config = dict(
    n_layer=10,
    d_model=256,
    vocab_size=4096,
    activation='swiglu',
    attn_scale=0.0884,
    init_std_o=0.0387,
    init_std_down=0.0,
    optimizer='ademamix',
    beta1=0.9,
    warmup_steps=252,
    schedule='wsd',
    final_lr_fraction=0.0,
    doc_mask=True,
    train_tokens=536500000,
)
MLP neurons of a small language model. Each row is named by its layer, matrix (gate and up: input weights) and neuron, and shows model dimensions 32-127. Each number is 500 + 50 x the weight over its row's rms, rounded and kept within 0 to 999. Numbers have three digits each. A neuron's up and down rows have the sign that makes its largest values positive.
A block is one neuron, or neurons of one layer that tend to fire together. After each block is what it responds to, as a language model described it from the Wikipedia text at the highest values.

L7.gate119:544531516497484579433500477528540578552445486445452420485443412472571532513552550460452535489597492509562468465449501521489479444479435509602545525499408517456443559552421542371523574564491442468544485476432393507609501458497498418454451415516539440509447480474469555424514552437586426452
L7.up119:532546526504502517491561510434574474569481499564535562649489422450532418552478493497573518533463517500545533452574429474530491449481511484556561497540527496453472566447513523506417520453502514493460525518542448432397454493463521400535491452540540527441527514532543544479517520515544414566
L7.gate689:453463552490481549455523408429452538534491442562393554455587442492471439452451468540505531539460506505494490415540469546525419483500554465497461523551559501494533565483502409414442529514529493522549474484461405527578571531444566469537467439473482400492581584438474534501460601510517446530
L7.up689:492508532419541479485465468517581546551465457520521492410499624459507510495501489631567447549514559499567457440487449565531509523510466453524552510475507455565534567453423555548579445565445605466458572498538475443558523507516499493453614503490473483417506494527437524515516587447594547579
Description: Early or middle pieces of words split into several tokens, especially infobox field labels after "- " (Subf-amily, Rele-ase, Comm-and-ers), plus table pipes and prose (se-asons, Hur-ric-ane).

L7.gate470:432489509486501555446504510545472555560523522485438472375469504481483579459460544474543436461513526482588491457497527497517447495490472466503559475503490539593536500473449443516549522548486516549510499462503588532536492503427482456492439499615586458488467515487405524583480483500469556507
L7.up470:492534468407438525438497465529509452521540488471507552589477533434482632544467501455549443510437600470592520479392483536463549518540451460512451508522517507504492443477481663431475544471520550392499603486528507518495566540483498464499499466579495438527448507527486453518573513540544602549
L7.gate658:502538512507479517509552581518423489480479496449471540446506482463564502513552506415496414452514507368500548566481406568524564647507428490485449529511368416514562480536454545682574518523591531422545536602442465452428402515517560408463519535468524528519569533492547477470509528528526494494
L7.up658:576542525461452473582521483536431529471514501485465574485483464490507505435476435471467462483623485443500513574408560520484494541509544569554512522633436394480561544418574520504468516551599493439433495562434484467418468371481500501497475489477521451599397432452461595485532473495570505482
Description: Fires on the finite main or auxiliary verb right after a subject in narrative prose, such as had, did, made, began, and past -ed endings (regained, failed).

L7.gate32:427508518485554539501489514448531572565507453494476509538506515473542504572520486590504606432425514543391569579533480512445531430446547448531493425497449552524463451451497460450449415547499508499480454520439559559499579495536531436506552446530540453584547606413401539551505481536458608431
L7.up32:514518589521551499562389460526531471573525508459468565536520472470497492478460525682436416549453512468495468497464558509536548473516495536531502495523468523543551551467400501458584523477516502507545478352523537538424583464564433496500475431482444588481422489459455472530546592431472513559
L7.gate222:414536465464470598525519505474516538575503520378553461541518550428498571509527453478488518445399451485416539501575512489508477578505526494525523505602454556454563567494454571438461493433514503562562561552449472521523508471434570505469462431496471545489618533414497473519516462482445566495
L7.up222:518528501542552444540621607564481498480517465605414592516575465415430389410517479588415422503517521518553492485473433469481505444547415511521426439487465366458532547494520601472481512585531536451423553457518608483580487527476538585513517504483513490549498509430608469487504508374580482467
Description: Prepositions opening a new sentence or clause, mostly On, In or At before dates or settings, such as On June 25 and In 1953.

L3.gate62:431411405437468557491537536516405451509436464553342547510485427474506561445477489469492421421487441503492509456448498554568513529465548440507371563476527445465435560433578406569432486424526524531434480533509566562477468437480458526529451464457471461511573545547449590533408493502489465504
L3.up62:447434492510450517439503522492527590540496528542486475488544496473430519546510475529484546424530479498423527446516461503469570500554364611601511514508437444457500474516495573473538534407510417468554506466507611533511466487597573530573429488489506557527466438514529500543468536452370521549
L3.gate89:406434578447446516465520562562502454533499591536471519517505479616428517472510494509520427522495541527471556509463436590464505426530567477612494487582525464473528543435487590459451558474505555562549523467430477533578408593604526451504429396471490436463583553516404441421460446534500498551
L3.up89:528416539547521492479579430470471560457523567543513608479470436471448529492450501503465565500418494552528378466465466465527587498483563475426547572572479508408500520516590430511563623506405492499456543481509508511534522512473485466471492542557551501495556432542482587463468552511486519493
L3.gate166:500409511468559543539511486478535496632424512550470520541481572549539497495491521458449557479405504508534487461542503420640459431520587583576490542485469370484491509538554481528557488600457578483580466533534586593534506593498511478411490543484463527457466505420531459506488473583456485506
L3.up166:543410491549571470565544508456554512475435501469528619466492554530507502415492502430505427451537501386581476434501625557488457526516580410545452420564517557398530549513513537480486525567454485451554465545429487460516458512514444407489520469446439390460500468497541462520548461496576496457
L3.gate224:560532549503539492485658427433525638502481499568460502568487418526466555472454528510536511542544558496501458517456521534563551544486520482546509469581527486520487581540591530548557505471507543592364523435536562667495558561487465493477509478450453563510503571460512520533501511497420437563
L3.up224:515446544645473473425550578432481529474415517532586500562552545527511453542456520500523543504425522488554535456560514520481550497448549601440508483490496437491496561514578497535455515572610509488459424518454522487386506447519472514441504428492472458516540487495458533405540488576488521551
Description: Opening quote marks (straight or curly, double or single) that start a quoted title, term or phrase, as in "Beers to You", "boxcar", "Father of the Nation"; weaker on opening brackets and dollar signs.

L6.gate187:573470519522593491549544561522482492486573447521469517453446486473523501521558603585530528468497426516554505450539511585452507558578419488409495475463529520480474517519438506418529488519478497469576469416457443520563488555549449502555528541571506518463499451509465463540506465528392475537
L6.up187:596491487589424519555521531514472500571476524551431555434551553514586462486587557583533526552508539522546463564477449475498474556393449483504434622484490534533450527593575455496544499544539538530483633494535538408510475519484554483524624448526460467504471446545489484433433509442484429556
L6.gate235:498464489417434572451490582563558496489448422438484532480537379462456571487515430461540507589516479454605521494548480511513532500421485491452553499555553421550540469471541476527517541521489551438468503485525483476501477483483461365461458426487552481446395472469377572545533445486557558441
L6.up235:552467549468437465541495551528493510496450517610563514395472558465474428545478600564434480480503468541514482471544485509471549535573487466505542537518504438481519491506476534494498573424639519424503584446507483404463495526484421547516474535487483435529517406474379465541581497473543503510
L6.gate270:521532536429515481448480568475425426503555529423489516581442463466554503434583476439558562550515491564606421494491487539461401515505467430559344429555504491470588580517558460490551449575499488459509507499518418500548482524504566421504406508511539560453449493441509416387468498540491546443
L6.up270:541544507483433539439510606435600506525511538487482548517465533388551472470482527450448589501595499505632579510527502507481588473394494515491560426454507514511452541417434568576503487425519619391581537540444488439553442564613454509477503486458525413500535411514532466465539459553546494430
L6.gate411:530553501477493451410444544549536476477569407484561559528529438532460438514550454497524525498452519558532523374498501481467417519508457490536473447548513388476524474576501446584450496589542474425517503540422523494593440545515539405470595581484569489475429518576488466447457530420549502449
L6.up411:482425560433572488562410449457461514501497534457503498372466509534408417519499488463480494498461513504569503524560540525505421491423478519493536497476431487428399434503520525480538498567451425537500558495383415406514464519449576441454482501511430458410501572470451522522538589442589449507
L6.gate555:520507577469607534378505523494477552594506516474528566513516475542566581517504500369540441528440534479467467498440426452475420515565427492596420482512449410546460661519511425461449480534508490453505455440509447532503545465563536456478455415498536458567513534603586573477503568506521465489
L6.up555:535467512488484493463495657480515515511423499512445420543436456497589501467479594593538555483421574478547559606448454475444410496421459534532484508497540452526561459493486517470504467580527486476509517554500443594502470507484519510536438501519508434491459453599503555488574557509539513549
L6.gate619:432474550429552489423492473527538422535489413500435386449448507558485505480577526579497478485559484486570479503549541494497454547470482500458454506482550420514461448570463541522535446556453481555533412512495517555506510526482498386453487517504453510402400516545503581599561613470465529503
L6.up619:539571538471443498449471428483574549557530488501509483397440523497546516511494451521373512541553493431572498535479446412474477542401479532500511545460464475470507534533501549448471525591540530469460501488489458404504630486476465513513357534443541483469461525555553478431490474523568547606
L6.gate625:603526499452499436482457442468573481530563476523511526600505535466439567479485537573534480512470493566544568457552416541542472524464542515536506548514485479582505521489566474537494443533514470517415464456538507472558528499542489492531576500529551473489448537410519503446494454489426648503
L6.up625:545509547545510401479506494460567447452481544433536572472511465475545391497557508527507526479537583428573574405548514521496592468503524504432444391473555548536508546493542475529511531527554434376511524477535420490414558487519480399522474504508541442463392433478433488472497532553532583504
L6.gate664:489464500474570592469444553546537509550490527438495541545518573532515475466508527436516583587496541522650369637563429467499519509519500466541446586562505426510456563456441498637470513411564472494497555543518524527547571473497463456475518630484538449511508522490427496545473459536550514410
L6.up664:514508507411480504425472411530448451494477489484431380408459516492498410490506479574419447591465456521574516530514452500538464485518403510502482449470517545500549480483470537599498552426467470556474557528404475491453387574577483468497577519567554514464459657430483461546521416435550497425
Description: Column-header words in wiki tables right after a pipe, such as Team, Pld, Club, Title. It fires more weakly on mid-word pieces inside headings, lists and prose, such as Cl'ub', E'ty'mology, Back'ground'.

L6.gate5:438560479458423455443500433479448503470494637607488555535511523444469456524487448501494515533508523469597511512570459482435428537529577490572528509468465461506556515471491537509387555585475452400531454432438470550513503483562470428466455538471553476585581557429476451477478549442567503564
L6.up5:519529520429509485453491563539456529458489570475387341513469543413460433475553477428429502503467440460540480495495512527475507527510520523427529408446463361496505551475467497447454557451525510454486419504434468532548462515539456544524404463490479522531544461570529504541621510405472480548
L6.gate54:375504442527494438451446490578532503518461478491474435497529565522436311489503559532503479481536554520534489396459520469485469398383506495522550570474441527475550502430514551487544533559506575486471571453412500498518486464527473458447482463467504491451516488545513565440490547496490554504
L6.up54:522392592538509526525561403547496401437537509581524500560540471449460536499539514453480505382421540506608608428485537492482489496566582500543479512445470498563549515482633475454461449469453540418436483502418531531508443472459455466547451516466548524502555507516517480566525480498487539516
L6.gate294:500523465456492489528452476440443508453396528484488511505485529532498439419505583473457510461504457567482567446499454422407514496474531426541501561530493437585458397429412543513502424468461438484435478574537472447449487544568497471493464522507581517511557545541586552420525520585502570530
L6.up294:499513477501396444425577490526465492546493450547511521439524606453449490515509426409453444393556527503525524547551486532422541426541546500593525652488494510389552490500452533450472557506547479459491442420444430451516444631515538554565489475548489526489492459461556480428571442501564554449
L6.gate296:572531463619521507525462496535492407457410501518521541559545565551512458469468438537460494452506570500451551455488480517529501519513540542589417563559476552460538590529490509434489479495421503462508475481431583540560620521448561487505581421462498489522587512566549473536514498474513608528
L6.up296:461506507616409517561478433480480441418401524435535484516445529459492470457456486509569537483484521496482503478513576484447671497396456440551449533502524449443470525410531433427547488505488503537482516557495381488467517411521502518447503511520435503484462470480586478428505537552436528446
L6.gate438:498530428403489492462462535455536529459478463538480545503490536498482498505517574414497480431496502520445637431409575488440449473556464511515453447367464505539498509534458449439493516569479527432529489524487428470463553490491538496469504478435467557579553551515611477507502497451447495564
L6.up438:444502471387484540456496536400438521509487521426424541417538540438473562519489590541554499455540570570572459516526470509595510401484506504466538582479531515399513435412487505441535513434540540478451526540435493472438507533453599498420547489560515554493540499573415458524522488507458604480
L6.gate497:536501491463496525409472453606470556499422450559519479517561399447409545567531500608535392476529493483560507485477501485445542494538505427483580543521523497430548547432495486396500489553542478477515517531542484528545526463521440418486529424507452487585467490575545517497493571485515355516
L6.up497:422513512430454497522526528574487532485512452524437543603419587428522538398583540425461496479508441482547464473485466504540458435433486518472465492558478436396515449542525520549457512466494535426501486464448517381561441524523511552515404497557481517504524486552465464524521522571499460501
L6.gate526:575472425563527513504501508472468485450553562570513549580497516475432530532560463416444429442467531526497519484516525547426607426571532525540462484442513506550467491385439565474436476513488521455569531484447495553532561441531433465470537544503496513601590607427503408519488492468440515538
L6.up526:560506489554568469408503489477553599518517560597405550479486550428461498541547590473370454519534585487541488461463456478494546465383521461538595501535534482483516498485526488478520465537430485507516519532537406473502359467491508454566497523463521609382529483466538497472461528491530495443
L6.gate699:447419534502450530478454423448480572425489537520566531529535467478486432552522572434460469447554523515487552542418472422433522499356525439585475561482446475542436423395551551458488433586426544432488470396430574457493560461480503456454574471524573543585530449484562506517477608464472458452
L6.up699:516542509490468515463573528543470531396361464552436503519446522466373514481507455463513499496534446519533517504429488489391513513471480432520569530490593570569545519474405446403475569482491453490521308499374503421560561490604470543487473441567476516559528475508525542461635492595519540515
Description: Word-piece endings that finish a main verb right after its subject, especially after "I" in quotes or song titles: w-ant, w-ish, b-ought, ent-ered.

L3.gate342:505486543555538504521607395538458491427509539419497531416574544462525429460493506498453581459493580449598492539557527500517467466515471447484362443557453390453500466472493527547497485497513454481480431553455403416423464444449453479417375434522445461439547594469561460515572514574535517459
L3.up342:518484551510452429530353539471541470551538497482532484593524513487460486477457538587463550485476549570560516388615448507430528457599326522404493501539443494582499501432504544509588555507494558483374494524448519601514428508549541479509528598583494561617448553517495487521536427463547467423
L3.gate414:461413512643512538518508502500507539530489484466503424526510481528455511413472470462504536479540492485477561534465405518451535604463529567484407553493443442519489478390536470459478503469635576482559483554387409537464428463521534498441466440581509509554431536440511524544476468493521474571
L3.up414:507474556496475464418411462670537486483520496532402482559498534560496571521502524450500528545530536440518511432519550483478542570586499537552517553570552487510524465505510518457558590589502519460560540510500495515555515508614488548577460380410475477555481588481547537552542552486517511554
L3.gate425:551422477502537512503473460496503544483536579563500541518456463495452574496476442514405533528526476544548501523511545402439457496492475532483531495513424465392401556489488468509482431505454524429511421518510464511525452494507461456496500429487502530526463592491427521519559526478522491582
L3.up425:455444538598483467450505455455452512598567505545504509491486488461499508502454565445556493474516586561498561466457516518486552577431332449575529580503419561537410565460535531478637466520444523392539527482573474441597509507585542484378474443420481511553490544487477440534501533458496458481
L3.gate560:449511489542374542520536474543457510404516569527527480441536495530503501501469613483455442473443638412561551583500448487530556501425540518532474478504471548426463525515439480493529508582524471437556426493510582497492449571442470486426615466537478519555599461475508507411491528469524503463
L3.up560:429565394514486468564512468492477435528512457507430500594600437446515538511489483399511531539563467531444537512595435498509551503523417560507473523500548454597457502495456432439542563517511480495472456568461496473591394556569506477549420511497509451541501575468546523470492646570557558448
Description: Word-final pieces completing verbs, especially go/come forms such as g-one, go-es, went, came, and endings like -ed, -ing, -es.

L6.gate41:581430518482562533548401579344522494484473456406483479554554506441470465486477420523444499528472510493535488490565525560472532469445529426466538531556464494473570536504509531540502599508500470427484508516432471550608526490433446450538551419432408571400563468424404458423456490548553443509
L6.up41:425493473542495440536554547542452480466595548460523500482470551432541420527531506506538431510530547543391571460510530484563489569429457580521556435521558545497501536484460613537496539514510511520480514361451502475525512518468483533461518507400453551479513513528486536564465498472497564468
L6.gate360:476505649474492448490482440500499558440397555531544500508511463506501506590563551450507373444575499502570480516447514431515429522503521464514526475445500544463485440483432499492500411510431660384545382485487581551451542552449460495421481506527614522548552524554586491493479463453483482501
L6.up360:555495510494498448555454507390472533493404551545438565532494512489461530537497454418469385537472538533528467542584442419482535415579488469492522491336465555534444502515436430513490450573547579569453536460511476464510498577508419526497529601425538545594533475471509393444584514511507490502
L6.gate393:517500505476487496491490523548506459521513464447460435508513382490490435486501504556468431509536499407537536502466545549518508555586422530546542484493501533564468491469513634516392565580489552475552533471492510476519585549458521535474492529476522495474432507524435515468591420541400438571
L6.up393:545483476479519557440379519475527494426488486502422571495493411486407471518362508620526563511508493503503503516471428498531566510500476428542508542575483533511552469521423519527502508530425468580439573494552488552504502455456552502472540454541476533555451562501525548462544467495511421584
L6.gate463:464514486583553600471490495550402490414407502444467546377498476495555457528610468439463487446516477398467453478502536459484521442535453494430494511465511539486452454490544495542441478581466570425435546533470526495490431488524509537507496480452501560444611494475438512487589483431484485514
L6.up463:483492433400429524509477473474463503551520508423485461468495501465467443592476509505446498585588552396562549543538513561544500559487479491578517536504468545518548484472459483523459517529611516556533448389525469502511500496461573474385521527551536592523461489545415448489537546537472444566
L6.gate471:551502390509556507525524506440521464515479509484460475463490524459530533580561532482492465512525445492444454466593562517413448614494595522474495606405538494501414456519558470461485502546464413486503464555482581495557516530416546472476513432462526438427498571507495492472436503426431495491
L6.up471:551436523453437497521434485524550476520576480526505422471514558492454431460516431631484456488380417536505528460583464413586486510484424483502447497489392578445400476538533583430490391432593587554537475471574531584494543488495507624437484512569533460524539571510593498552555528448445544487
L6.gate490:559407520540436468606515503474492600384600384437495540482447490463469395446516445526532502557597538578516454579481494495431527541511533388515562541508534497486510425565537486492494410461462458559564528461454525523488465461448560512506481582516538589509489527470528579577587457469402490455
L6.up490:545500512491470449506419449462507461423503503481464584497492485532478494502479542460493467524482454459492577558486473536453454535605474454523567491513525446414526487570507432458517569424484529431453461556459476334592564541502530466468496429558542512461496537429490608507490528472445509580
L6.gate571:529470468471538480514440507548519445467573566519456535511532534478468498543471462411498504487565559566506483485538581542534525475487503460447461480463577577587376467538485521516471493491541458455484470497491489564581468458378593527411499491524509549461515525626599620454520519500538462628
L6.up571:479412500479551549440462494433453510529490510389474485498502445494438475478588471418435480601521522473498439540526579554464555484516449487632416450523523511487548458496541555448532554488489489489463506498550413510565446571530548485521456579535491407402488454484540568401467532569477534423
L6.gate655:556482456416491425489500534470507503474529466514496495438566536487497453454502512479435500413592607536525506511414500469545457481505505477441590478607393536427511577547524429497482538535570629463567466448579461517422520527500539426509449425469537480569475466482444615467455543546468539519
L6.up655:512519454519367471538487476525483485477484528447470486453497473418532447500412609528472545507542418510471498523505399504506488452498503482505451480503503491474437457473571514532499547479484401580519506472518488385556524493471590536518439428544557468487530489496462552500537479427391453540
Description: Tokens right after a period, most often the pipe ending a percentage cell in election or sports tables; also sentence-initial In and abbreviation/URL pieces.